From a checkpoint of a small transformer trained on Wikipedia.
Architecture: rotary positions, no biases in attention or MLP, tied embeddings.
Training: a variant of Muon for these matrices, 10163 steps.
MLP neurons of a small language model. Each row is named by its layer, matrix (down: output weights) and neuron, and shows model dimensions 0-127. Each number is 128 + 24 x the weight over its row's rms, rounded and kept within 0 to 255. Numbers have three digits each. A neuron's up and down rows have the sign that makes its largest values positive.
Before each neuron's rows, "fires before" lists the tokens most often just after its 100 highest values on Wikipedia text that the model never trained on.

fires before: " 0", " ", " 2", " 1", " |", " —"
L12.down203:142187117166141121146090058134095169102137120164119108134135147101085132114117131136149112100125143142142080157108118162135116120133149111107127102146095106117149094131140101122143104127124112147094118146115124137155131123081131120148134101152148164107139073106119167190147162123134136135114150121172156140109172125137161086117125167119130140114134133082114113102077098120142130145148

fires before: " on", " to", "ing"
L13.down395:091128174119122120121099122147162130098094174130155137116093138087123142157146119109109131094123108107127129132133127134151161180076106107100115135092094147121154164133107126111178119132165140162136177129158176107136127109130095115086120155124090107166147160122134111106134147120158099138128132139130126163093131160121109113132159114129086139143126164108146125131110141117163137113113

fires before: " /", ")", "N", ","
L12.down35:153095092148134168137125128148118137148156151117126125138133142115149164134138138110144141136146166128152125110158098066103133111169151138170110099130137142129103110106102123133147124087104122151127137166242093123116064144200145126142135121168151139120139135115122148113129125121117116171131102126137135116151116081126130124100084134139124148143108132121127126110134094135113141108141

fires before: " |", ";", " third", " second", "**", " first"
L10.down432:121134097138152136123137082130152161149144088081131136095132139133095122117149098128126142133099172140122086133123116125150117123136129148108133112101148099109139115095161124101146151124146155145105136105203178160117167149161127146130162147147155101131115160111112103115133107172135146110156148145126136143113127128090123160139167154104129165143141127099170092101139137101092110144158

fires before: " 0", " 2", " 1", " —", " 6", " 4"
L12.down46:095147117126093140143120150157146140117090066103144105112105153108093136156101126110121111168126164121162158109156119161154089132102114123135135144151055145152113142086076102137156162142125118104107116099111094137110100107101143114081137165115133093140107119131119111110101142101155135135163105139134135097123077139095129108111118186091152110114155110140128107137114173140125136072147

fires before: " |"
L8.down241:090097099152148129095138151091105130141104116131121140117137137162156084162109095109151103101114143113144109114118136123105115105136122151120136139131141120151150128133099082151112140137106133155138117115151115143163161142122096142159144122122116136101139131104154117115150153112138130156103139104172177106130106090096143128137134126121140182160108142124189141111195121156145112159136

fires before: " 0", " 2", " 4", " 1", " first", " second"
L10.down220:127110122064140125159139121132137131130108139093159121114154098113096117133166119119144132133168150097142170139126113162114140185091105142168102117124130156108106113089145112179136112115108122134139126113147175159129173110112140156106149144094130132139122181135100113113151109126146133099178141132151141096140114136130141105110090117133134100119175115082156156142171133092125094110114

fires before: " |", " 1"
L13.down362:107142177100144178095154127114120147127115158164143064057127115147107110110146134095155166129081152137099143120116160132106137123145143100116143089118103145126171084083140131143131151151113095090148127157101126166108141118159087131089110104120132124102087150099131132119114137106119109154096113144124131132072139129138146153122123136094102106152143132110090130107121142135122104082137

fires before: " |", ";", ")"
L12.down218:131148091113103098133175118154130121161192121142154150115130137161106108145086122104143146155126120156122123094113161132118161064108102132111129162121119092133157145117085130138135142071150143111141157145178125129141151144120132048168124094121159123102153148081116104159174143146115137088140108154132168161096135129148100120123173087119144135115197136151135113137123118153112116127110

fires before: "===", "=="
L11.down413:136145102109107122158123192133123144125111095165121129112152131144121147079116138110119118133092134109107144126085111144123126086133137098106153120180163121157106112107166122136129119144078133168143087133162112163088126103116134115116131134137137105133150123167107109155124107124135136101104154145125114133137125112114151135117131163109071129161127139145118136165140123132180140098177

fires before: " 2", " 3", " 1", " 27", " ", " 26"
L13.down356:113137123111119112109125109117110138128124143123093111122147106119167139133116132156104108153129152177108141134103094093123103155123159123136112145136111175110118175101133140116157097159110113142139134132143153113137148157161159097145121115131108142121123140168121131148141120103109096072181155115077107150107109134140108129157103115155117089117097133120154157175142133133112143101119

fires before: "."
L11.down391:153121152131157087126118103094117148089121142132124140103151171094133144149101111112168110149091103130103065134106111115196142124087144107182153130120090130128119139164155103111150143103117153095115117082081117149126140181137137088122138137110126115167140123097145121091126103148146134081093131107155144109121130150123157100111148149092165134178117112108107123121100125134169113119130

fires before: ".", " in", " at", ",", " to", " on"
L13.down11:130134126118157135142131121156128130125094122150111138084111127132097156164105077174141120124110097129111099124127139148130141113108083124113142144129144167124123175159126126136122176133126122115138116137203136080131127149106094110112156146148152129159113130132162115154141123125133160138110141144163160144108116170093170141135129167147182138150097092121077089176142134103171148135155

fires before: " |", ":"
L11.down98:171110152125125178145138146132082159166111115120157128116131152121119163123135139093153091108136173139098116114139113165119157118116150099105094117134083102116150118146070121107112137159132160085122127113147170151151133141142078137112126096124122169152057099154157104118123159130141133176099142132095112110146126111100111113143157131123100124102152116116133097149145139158091155134144

fires before: " |", ";"
L12.down349:159117147135139121125141126153171172111144141093117090158143125174179128134129131076109091089133105166135126104127089121098117152098143104145137157107098091120150130189126139124161128066163084136144128105140122120160112121081172129050137146146108125108155126164156125093123169131151110153140077121160141111114142126111160108098134120120141093142146152142098115116138107104133150127140

fires before: " |", "'", ";", " of"
L5.down176:138139151115150085106113132160140149150144110137129117131106102116130122118157128119151128117110112083147153115139102102158128126111121147136141097121139119165091111144146169099066112095113187119121123106102158127111144151120146137114114146130126139129113107124108124114082176087160126125115109137127131159125107177131139148106144140105117159146184165130154130093119121109156140132126

fires before: "\n", " |"
L9.down433:128191113120107150136107122130143085144139110105125178112152154112139122137127116135100124141126152143108137091171130106152137114177162125109094138127160076105112160100138144121113107151125134064103085129175113123108114055135163180152120176129133107110136143154114102150122156103078107123150153171132084126144141145132079093137097119101142127136091148133149155114100158093101118104152

fires before: "N", "W"
L13.down183:185159153130145121109122084114074112153118159158089120139125140156118160132119138124151106118133136142175105158201118134079109139130074118128127107143139141137135100131129152152121148140135128097150141159081185132108129125115129139152124133152083128105098131130120117151127122126135143140137113157101100161067118097139186170155148173128143120111086132087148131055100108113133153087151

fires before: "\n", " The", " In", " Re", " He"
L2.down12:079141126118135133131142137143152130095111127089117133175105130133091082164106146151098134126131127192123157114118116129125125150132111102141083145164152086101135118113131132123125146086162088086151126153147164190141134147115149135118141140121117062076114139122110151103077151128096107123122141149147126118150102127133124106115158116115120136096120159092169111151123131150100106145078

fires before: "e", "ion", "-", " Jr", "y"
L10.down358:134112124124138172103127142152117170124117127120181116099086159092137143124145163104095143147107130179118132127114178126115097061108135112111129129069109094137126095124123165118105170123143107140118109123174087130143166091087159160114147113129136095089177116092109123133089129075100132105117125162167105107100148113123131087122119136116152107147114123101120049114111148130178121124149

fires before: "\n"
L9.down52:154120099153124143149145105132136142097135160104156149118154130152136106103130149146170131144130163141118103142130128129142127094126097117100158162128115100109160147155163111113112108117134132141108107117169155126142105118093105127114160134084125105155174136104098144127108136145189142107091086105127133131124160141157117107153134078098117139128098120128113157120133114109163142119177

fires before: " |"
L13.down218:083148151149116147121136096105101113120140165148146108109147107132089148116140141131149139105150093076126132134078127130134086129141128135101154127097160113131110157166142160123113139121136146140122168125157169194116165157147136114156110178124150143129083118148138120159112122139174168082157141047127108070107142112163177129139097136171171130158119128142113086080114137135152166120112

fires before: " to"
L13.down118:172150117138164132151135128084154114092101155100140088126140164101093093179119166175110128136136081147144106141084128140133130147139114086129147163147091123137097100140078117112117109085124129103142061156177150117159148138174062144099120139112118182138077121158158139140105134153115174118166108138134125126121128114117131100127114122137119159112165152127112090163141148134141117128143

fires before: " 0", " 1", " 2", "==", " (0)", " statistics"
L8.down274:152141137105090147122176102109186099106130122149151165125165117118137120115091132131123151114193124105153137109126130180110082121106142124177144088148088110114134083114099127124156131146125162147085148141073117142151147120123143129153135090110140143110136126144122177111169128118164142122127157134112078105164113088157151081175141110089110108102125095125123108112127135142116132139110

fires before: " |", ".", ";"
L12.down20:127106105123137159110138082121122075139141131118157125157156084139043102181131100129110123094130082146126168125127102158137101151136174152162122099127119139143104154141135101098157152112133124120128121103119138144109131143135092167163127132090137121139127138130120095168115176138129164130121111116112133144112174148131072162134186128102108128157132116160127132063141083136124112159102

fires before: "\n", " 0", " |", " 2", " ", " 1"
L5.down282:111133129120112124138114121155122042133124121158119126109124122151161128123102112147061085145119080113132105134150093114111123121147131151146083160140141108102101130088168142114101121074133077142138143114141152166101113117139110144135111146154158123151109133140123120082122131112150159109127148098146129120147140136119169165141111098142143082066125120105123125127110146120158136131074

fires before: ".", ")", ",", " and"
L8.down216:134085135116147123136131145103139115070136131169093110109115155142145100145159174127067103107151130087152123158105094123153143130138153150160152178146143082141165134140167109121131116145121132120148140087041125099147121135144146118114121128158093127132129122161111113127140148091150117079162110149115141143120083124141104151139146132162142160131132095099117126139076131106098187150147

fires before: " 3", " 4", " 5", " 25", " 3.", " 2"
L13.down124:076118078140131100115125123121121127172151139133089136133166110132144129116170124119135142128110136158113183116129109096051132115115077129161130168190129101150133111165116093131139106086128107112050177116095145121152134175107148089099133114143141142150115116160144108104143135158105156103121125156150133150173113098173176092114128136131162149148128113126166120159150137122114141131124

fires before: ",", " |", ".", "\n", " City"
L9.down314:130136139132102144128125100113126122136141130142136136118107109123110119132138140170137116086160119120084136092099113114099113166113092122138135156142101187168141139106130139091132133175134095104101102066109108182164121091129104146106121163108149150112135137149131146069064092119172094120127089107112143107165121101111104134103166098158143090107143154085138107111118107136121166115087

fires before: "\n", "fusion", "da"
L3.down379:157141104145080107129161097134132078148130143104071155113112169165164093096074146152189136128124130113134170111166159109094165116154126116096152107092114128149129173165156100141173142166160178109111091120161147146123130158161126188105140094141118132120110120172143082155122113108146097088138111093117129140086119162135133150149121109114122131142121135147150123106093117128114098135118

fires before: "-", "co"
L11.down85:123117107139115142097150160121106181131117133124141167123099102179109085159170149085128155181161124100133134145126173149106157154124129149149093103134148121098097177124136127129147087153097123130165137112126112145107146168096133117123052094119114125146142156126160160166131116108127108096101106162132157144131098171179114154127151133138152115149117146115118174101109141138132113108139

fires before: " |", " 2", " 0", " draw"
L8.down228:138102124169108153120111137147117145154121153131091143145156144156120141150183135145127132146123130135087114106153134123135129115112121124158200119112130118167150147115163126128161157126093142120142129098144142124203122109176112131133145095110099092155091086119128173069115134121161114139184113133141130138135132167166151110112156122101131125134123123095176147134117113129125119166126

fires before: " |", " draw"
L12.down163:100171136114118129152138139148160139109103111100111112114116123098140105126141130139095090158113149159116093120106095151078160085130139131162135082092132095123077122108119161129122118132138129138202168125172093125111151065162168128120098139156094141107090110147081114110103131122122124132125085117119137125109174130130105124090134138127132111154143132121098088159115101030091143129140

fires before: ",", ".", " United", " and", "\n"
L11.down38:112143109090145129079117168101117122177155116132147114131150176103140144124115173132122144121138126139155126154129114117132124102123130111101138141132160120106133102126146095120204104132131148102149164148111141149102159126146159101144159103131126154137115140112150125165112096168121168092162160113119140124104131118111143121110138131139131073098108117087130105135135121157138129122121

fires before: " |"
L5.down154:138132145142119114117102111088162132114086139115145122126109103116098140135150139093110138089125133138177132080124118117135103097099123113135098111100126151112109106082120148101124129123091156156112172062041124122140120121121129140144136070171147114135106137104122146122122115091110149103108138120145128120111126166144122133110149128130146137167129118115133119172140104109133079163150

fires before: "\n"
L8.down418:135135156166083126140161135106152146130142129101110147191143120112127111140151077167085106120171091139118138106143127141106083093123075125118132148143122155080146103104187144130118119120134104120128140130192127104132132160125156128097130083125110114118112141163111126117159137087150117085131151150116107161112100138123098150116135106131110117120132125137184107136131102156135111188164

fires before: " |", " 0", "\n"
L9.down95:113110120093136168138133132131115158135108127091165078123129126124088112143121094108116130140139159132160137089074102135118110118132129153145151113123112104166131122168118134122153135120073179141090109141214134139127106122165166140104110095130096138113079143157110156119118111125169155145143117129136127139105145123147104167137149108111098093098120162108137136143135189080122156131137

fires before: " |", ",", ")"
L3.down357:162105155145099129116123135138122154123128090115086186133148158144135129116128139169135127161133113103112108095111166113148137122111098158153107180095098155167137128088147105117133140182115155114150114150088120161125141121051132089156144109125189142102096147125121102139087123127131131113137161154105151131113157109117100124092128115143093139107143145073125145149131139114170090106118

fires before: "s", ":", " Goals", " |"
L9.down447:087094106125137111148133134169125131136119097111112105110151120108126175161079149128144132104130165105135095161185123143134133163140132153161110112111125099149133145114123108153120170120164135145138108146159135108132130156095076130120127131101140150132101146095120120117156163152126126143137124112115180155151146141114155148101124097164137164089142130128138113141135146135143116180138

fires before: "N", "W", "E", "id", "type"
L2.down15:140150160139130132112122147099157125112111087143147109121138148140089154130147149116160167117154136131164095141128116114138118135136156145119083124127105129146125125121133135061137138143141114108125119181171131136156175135150139105114138127131117160120051173103142131151157204141102100107125128100106130139129134113197102108129102102116079092142159177160118096138131113106173094157188

fires before: " the", " he", " she", " to", " him", " it"
L10.down50:116118125117142113099142108138084155141090117092146169135146130147124180144100112108103141143140153105104107140139176107178159135103120082129125114121157125126132151123117084125145134137135149114131120109250179120128131138093137094125106110138120102117128112096147136104110133150105111151126118099141101112142132133130177165096132112138088144163091119117113094113145183122162129108120

fires before: "\n", ".", " -", " |", ",", " ("
L2.down262:121100127080172133130093112118123122140142101125136054122130171096178126111158146146106120126115142149119165130145098097138117143157133170093081106138146123158115123119166108110123162086154181107147149114141110135137118130119102086117118116102094163129154121152111198124073122152106116163130107149113159127124148146095103132131148137130126156142173097052082118139140147146128138141098

fires before: " |", ":"
L11.down167:128150082145091128107067161123123116106144130141160109144159155117120126145132131165085134087154082126129148108139130115142119135121130151144104138132116119117130118137119089138152132096151180135094147121125125162140125145110102059106131146178120108136146073138121121144127115158118145111165136169087105146118177134160114147126133068140135078133166118126128158191144123108095146092123

fires before: ";", "\n"
L2.down386:114115101132142095116120144118137100139095157164106138141145166131127133127170150119108134091085093093131184098187139138122130145095133148114119128098180132129098155122117154128142140094147136100092118092154083135087134111158106109144079153099130135141145161089132178153095092122104155111110116079117145115089139100126100111131107118082114156159079172120158115118130087138162094100147

fires before: ".", "'"
L13.down136:111116163164127153095145128137100127131128151156133148138159158104079115138154147110123102146128134126123083118094135127146089142135135118098090126088114117105120128145136133090148118088119130150120106098141118155126135134062085161133104119123115112121124124154144106135104143100105145156132101108070097118106121121098143158095170136094094120142099131156146128120163117098122143073101

fires before: "W", "E", "N", " ("
L13.down442:128134139170117138117097104110133108130106119101131147121108107113124116098147145167128121122075153116146123127135151171168127106138149127120102100149118144129111127131103085152119126178148149121103167108077145147109113110127110048128137151112126120127125151157084175149106109106132139150120170123149122132127098087135153156137122108123155141115093106110179147175147083087097119163117

fires before: "|", "\n", "-"
L5.down310:097167127110115119104093097118147129133138129118110136115118182108125152145106143123148112170182130138141182137144167166178128176091114114116123117124150120080165095103125144107137126181141105117123112095222116147122165117142156088131130127140104106136128135115144095120098098146170124128132152119130101156093161147119121151115125122090115118174113121071154114104130099085079136118089

fires before: "-", " are", " is", " were", "da", " was"
L3.down36:104161157120142128102129130120175078117106135079124151122132145153138086127173123054069119153100136130099114127160130146103096166102137163116149104141137104135106139157114101079144125125163129095166113119138132076087152127111106140169114139146132122145109158152157075083130127087096102137114100095166173099088125135116104142125099112142121094123092150097110126100157125107158094113136

fires before: " |", " of", ";"
L5.down406:115156124132149074111109133145148111121120155130159138122149106130141133142136110138108129091125135129132118112173134161151146090133104110131124129120137117120146132112142154128143150146126134131096151131174107103100126140148124151140112119103137127158095138154153116158112152138152122132186094105198115143124087141135088118140182120130107127143120129125109160131061113099106161129131

fires before: ".", "$", "zh", "agged"
L3.down271:171140115154107070174097090146163170145114107131085105122094171113140102112129125112101117146174116137139147101143165115131139094163169118201142136147131150120097158122135122129134123138117145125119121110099147114135096162071160150138154088101162136133115128143072124123140132141112139130157120142065125100170174129158119174103113156139139119138127160125161095127127126154153160108142

fires before: " |", " ("
L10.down151:102102102114148125152137129156093110100155153141132158107151107176107079092108123099140147121138069118160170148154093151083150132136128138090127131142174134138117142102134128138131150178153116146133156137159130115110137112165123103132083120148144110141098100129119111106125122108131123094136059111142110089136161117191093110143157134089119119132127163144135111136156115163128115090144

fires before: " in", "s", " of", "ing", " to", "ed"
L3.down432:121160156124120135138130143111114134132137119128158124109119141147150096137135174103117139190099190074114174161121161096126118158158090128108175135172114111123077074114132139145118130098086170128143081131165128111153123107088096119140168123166150157131160138144124149125121181106124151108138098200117122163109107117144119114116150152127130125093126144093159133122123137155112103120129

fires before: "s", " |", "(", "th"
L12.down219:126106178102117126122105150100133135105157120113162117149146151132153151141134116115149132100148138180102128150131098117109118130163114128129125113138130102146085107120126135096138113121127117137132114146165136123125132101150136124094126127141097152124150128102123117130129101128130129172099129194098130102132171098158149115120100147128106081130134094139109113104150199143123142104136

fires before: " |", "st", "nd", " November"
L11.down429:122135107137109129143135141135115135135164101096120159140129145131121124161129145131104123110052120166103140083150124136167134159089110134164088129124123145112120123120135159119115110137114149129088123157255116118134115134143172125150152115141139194095142109142132134087101153107124116128113156124158150095085138130147127110116115118126131088128138152093148128164153127142128086132143

fires before: "\n"
L12.down83:116114088126129092114161122104150148113129142117098110128117165145095119143114161173149107111098148133154179123140151129153113107102119156125181117091168165128123117104127074140097119131123104111128129113210138097165128111126149130104116133123118168132125159114103127087166119119132102094117127129138117131172125115104088115134100103107127120144127125164117098166131144115102133141126

fires before: "==", " and", "|", "===", "-"
L11.down388:134140086120148105185146163130087137168109139108127170113135122109100157112140117161138133122099116133083167157142130136120116149113112131114131047149151166142155129093125093129133134145136131125154132138204098098108134095110182138135150152101135074093116094113107132135164121128129128123122151099112132141128136170140129089114129124093111129174110141120153158155093121119133177102136

fires before: " by", " |"
L11.down440:140133125126138096169136127073118117127154122121142119139141116185080155150105107129096145105164124126150092146139109134180155121078143135144148148149118094129149134100146122101134139102160108110140185087149099137090109133127153127126135109161176113156068127108166134188166105146151148104144133145158132160088120146167161119138142115121137103132113166144110098105107112201100135108133

fires before: " is", " was", " (", " |", "\n"
L13.down351:115130159156125179128137130138109173123137152133094134112165121100103144137167093144167143155153151076150140127062109159100105139124113135129122126168142122146145164124178098106173095111119122109106124114061098133130122098153126164121112097094163164141127113103142165108092127145145158156165124139161089144131137128177102103130118136104125135129137135138119096125126174107139134100133

fires before: "---|---|---|---|", " Goals", " |", " Apps", " %", " –"
L12.down24:126125094107144081171155137116150134138158146127088119153131062140104104119171158126103131173151078138171134158139153136120153121120089146128107145124124104128148170135108091111142104156124169121102099116158079156118100125114135094090136088137123116126116097148171109109150140119119122109112130121130129157109159130126104142123143132130120151147099107076116145185149137114123200080135

fires before: "===", " was", " ===", "=="
L13.down87:160129120104124133132140132159152147148107094132113172114107126158151137091134096148124090108133121140131067138118120158125135100178163104138085123145149131126132104111113128149124153132128152160160098103136123116145138152128106134100083108126125101132115136150143124103127146107116126119132110101131136160118124132095110174121166159149130130138077157106130145150090110116153135129136

fires before: " |", " (", "\n"
L5.down228:131164136091135123141147150116149097118118122134105105100145125137106109159132132091144122109134096184095170153125108134101163133159147147113159127164125151108113163096116077161114111107137098096152071135122154143114155132130119152144172151097153190111137151128136143132105120130170091117109113130134110100108161139105091122119129113121072131103102149127126146120146119124097119141183

fires before: " |", "\n", " m", ";"
L5.down295:159094107151136117128091114117118122111121122121120171115082092108103108128109155171154107132128076129164151111145157126146150128152139141108138146090158093118100161094148103138107107105130151145137105119138130124152155125161117118109138148116153112126087139055132153117118134121152123107113132131150160103105120170139132133119101097136153123143177139119128099091165123172080096126128

fires before: "|", " /", "\n", " zone"
L5.down22:113119131111133112092084129093107128156116121134124110091148073106109147088132097113119133126112152116161103105113138102134140126142140115154169139144123156092142113132117108112115107105116102137132113118135124134151127111159113118160109125073070135153108111109138126151148124117135140112142152161128130166128126127124146111110115127133163129155136149114135157118097140108138123119108

fires before: " by", " –", ".", " to"
L12.down314:076089130134136102131118138163136160137117144190089142166104126101150085145121147154111108105159128120157147121095143111148137170112135105130117096123149116151121108155129107134139139142130130133146205155130133150100123123138096144117181142095147171167153099108122175109110154197120140119121165138069117129094127158131132134089141105127159095125129168136165064155133127132118108148127

fires before: " |", ";", " (#8", " (#", " –", "\n"
L11.down35:098130123137153154125108142158158143110089130112143092137140127113150130066116145139160099109114065105120112120116135138094162113133129143169154114139146110134117135122121111155082162134163131141108128124180138149121170161106132133123095148177152154177164113142123148106143151145102161131113113091154135136135107095120112130135092128115113099138136155124138089084132099157140134140133

fires before: "\n"
L8.down50:118143121138114128138106134155128189134083122156135140125144138128113155132129123136115134140115140104094100091151129064096136135105146150110137108116140128156148125138132153108136126090137189192157144128178112132110150118141115126075158117128151147127129127152111182101151141105104151088114108120116179130132107105128158086109131121157128140149109112130155117123114117156197111139143

fires before: ",", " of", " in"
L12.down154:139127090138148180082122123112134152163139150113102106099142157127171137122138149146116143136102168116171153127094134129115133170135147119123146115155139136106110127133096169120130127148136164152102126118176149115115107138127168089127136123100086149094172106139102102105124129087132115097136137118124156168117141108161159131165137117120145152132179147127103128116116113090139143144162

fires before: "\n", " but", " which", " and"
L9.down429:113161134175129090114100138132147107132144123130120169112100134138165128106130160128119160162177112117134132155161101110106131170137106107131137123151139169103097091145109106113116134146131155086129107104208097098107081147111097150139131110157149089134102142115120074110110093131146084132117151127127104163149116158142104143144103147135099140156143162138100142107177159124101087099117

fires before: "\n"
L5.down207:127117105158144164101123094143158095125166124138102146159141110086140152157157144179104119095128132184148127130149148125102090135145149151105153139112149092139155169087160149132118131142123131147111147101255155157149173128126159103170132104156113164122138091156128169131138133137161118151111144115132139103122109122121132139118097141125115162146119098121157128154140132138069106099186

fires before: " is", " was", " also"
L5.down396:128116095133131139088108096174149114113121136108156117138084176113127115090122127135122089124124122153135130112107145106112127099108101118170104113101140108153145123106073119139125131158134114106090120112157139109074147079117092135130106126169122108143145121099102069171165147166131105149114094122121084118127104139130132121083166086131160087153136154123104141090155112134166123137137

fires before: ".", ",", " in"
L12.down79:078134130154129081088107121132146155185085132127115141145111154173133112162109101123115105094145107167125142114078142117153197118122184156103123115106104143146110103112116137162116143158139109123156083141172144092073158128112117159119118105101162153129153133146135103161115183123120114157155127132120164137094105119119107142113123088121167133126143177121144130107123127133103181142153

fires before: "\n"
L9.down229:144135125121127147135165126112108110130134148074140128123125095098133122113113106104118140151131149139083134115138147147134102108120138125104154126122147128108159141138127152142121092129162106097143116120230163144159163138092130182136109103156131138159157108137108146093116137139128118135134071127173120148146123104116156129141110157116135110130102179131130091132095103103158139120139

fires before: "-"
L11.down290:106139141107102124118164112113125129158125142145115137156095153145156127110126104136132138116149162134167143114050164084120148152131115124120123164140125109144122121142095123113186144148123111168164105148178136131090110144126180141104129125137141151147150120151133108170122136089099127147080095098135090138068150135079139115114087101116131112159091070116098108166150149162132133166163

fires before: " to", ",", " is", "ly", " are"
L11.down371:106118130139150157108133140137133107103112185118146107179130168116110128117102102165118118145123141112114176165165107136141147141106120100091084101138134119140133148139125169128150129149148118114137099076124136131065066099162130142139117100119078150116138105134127147144110131127164134131166127138120125118100131115149137117122063140088160138113134120128138135103086130098138121116130

fires before: ")", ");"
L13.down254:143140141095127135143113149134117100152116123120138133116139127133133155133140156153127153164130112086138150176123072113124131138137153133114121102104148130143095113139110106106126107117107148117168144149231134104111117139129134103127126119141099129119141144145074107141142122128148109085131128127145135104130133117127186091160122165150148172139113145127126149115144066115156094129119

fires before: " of", " that", " and", " between"
L12.down350:116152146113094095120128134128130114127100150092136144150125107117188130186131131142147109172137116122126125117128079122111117113141162121164103161126132165154171087122131161115131167115117108138094139092149133119150122190156150132113142137138087107117090126127152124128139111095121145089132168120119145141161149111099109119127119103123121186124121151154145146047145147145119098123093

fires before: " that", " the", " \"", ",", " in", " it"
L12.down396:112139112097126133124155098169081123126109146132090131075125104143155132154148137126117123114117113159149137164111146102103104091154138091107110113094118176102060144144156138114177130165146101128176117156156163106126138113139109127147131130093153156109134128141116081124107129118159093146120099141090130132126104121077149116142120181074103094127158168134162113154136131105167109138131

fires before: " 1", " 2", " 3", " 0", " 4", " "
L12.down74:172113117121098116151172167138127119167161120126119167095134095112127151175086174110122128154112106136128114115177112104139103122106163123082182159156130159133149119109089092155111118173076114135106149133040129110168139169135107104114137115118112131112112136110140098140118140111056142151121142134167109137096063101113109143099112153121128108145124102132110075132142131124119119112147

fires before: " |", "\n"
L3.down382:122148145114134144096123132109136148131092095086134146076163133111093135120059109131117108174114110111148127119141073157114159134104146146140127124127140125146132128147133117119127091145147118118128162117170085171120087104133105198114180107127112123161130153120142161115148092111127158110119111092163033115109081109125117083140107149105160113103131147144125150152117109143090147123133

fires before: " States", "o", "-", " Kingdom"
L5.down141:128132151160123145141145156125133176101126137144153131126136121167106111116155159115142078116110083090099123152093153143121101163131136117133133150116121088109084115075116172153109067111118107123134131165118118155142135149115152148165116113150121097091121116099133166160171170136139109138117135139115131122098123177133094149131077137157153130123111112091146154128179116162112140156132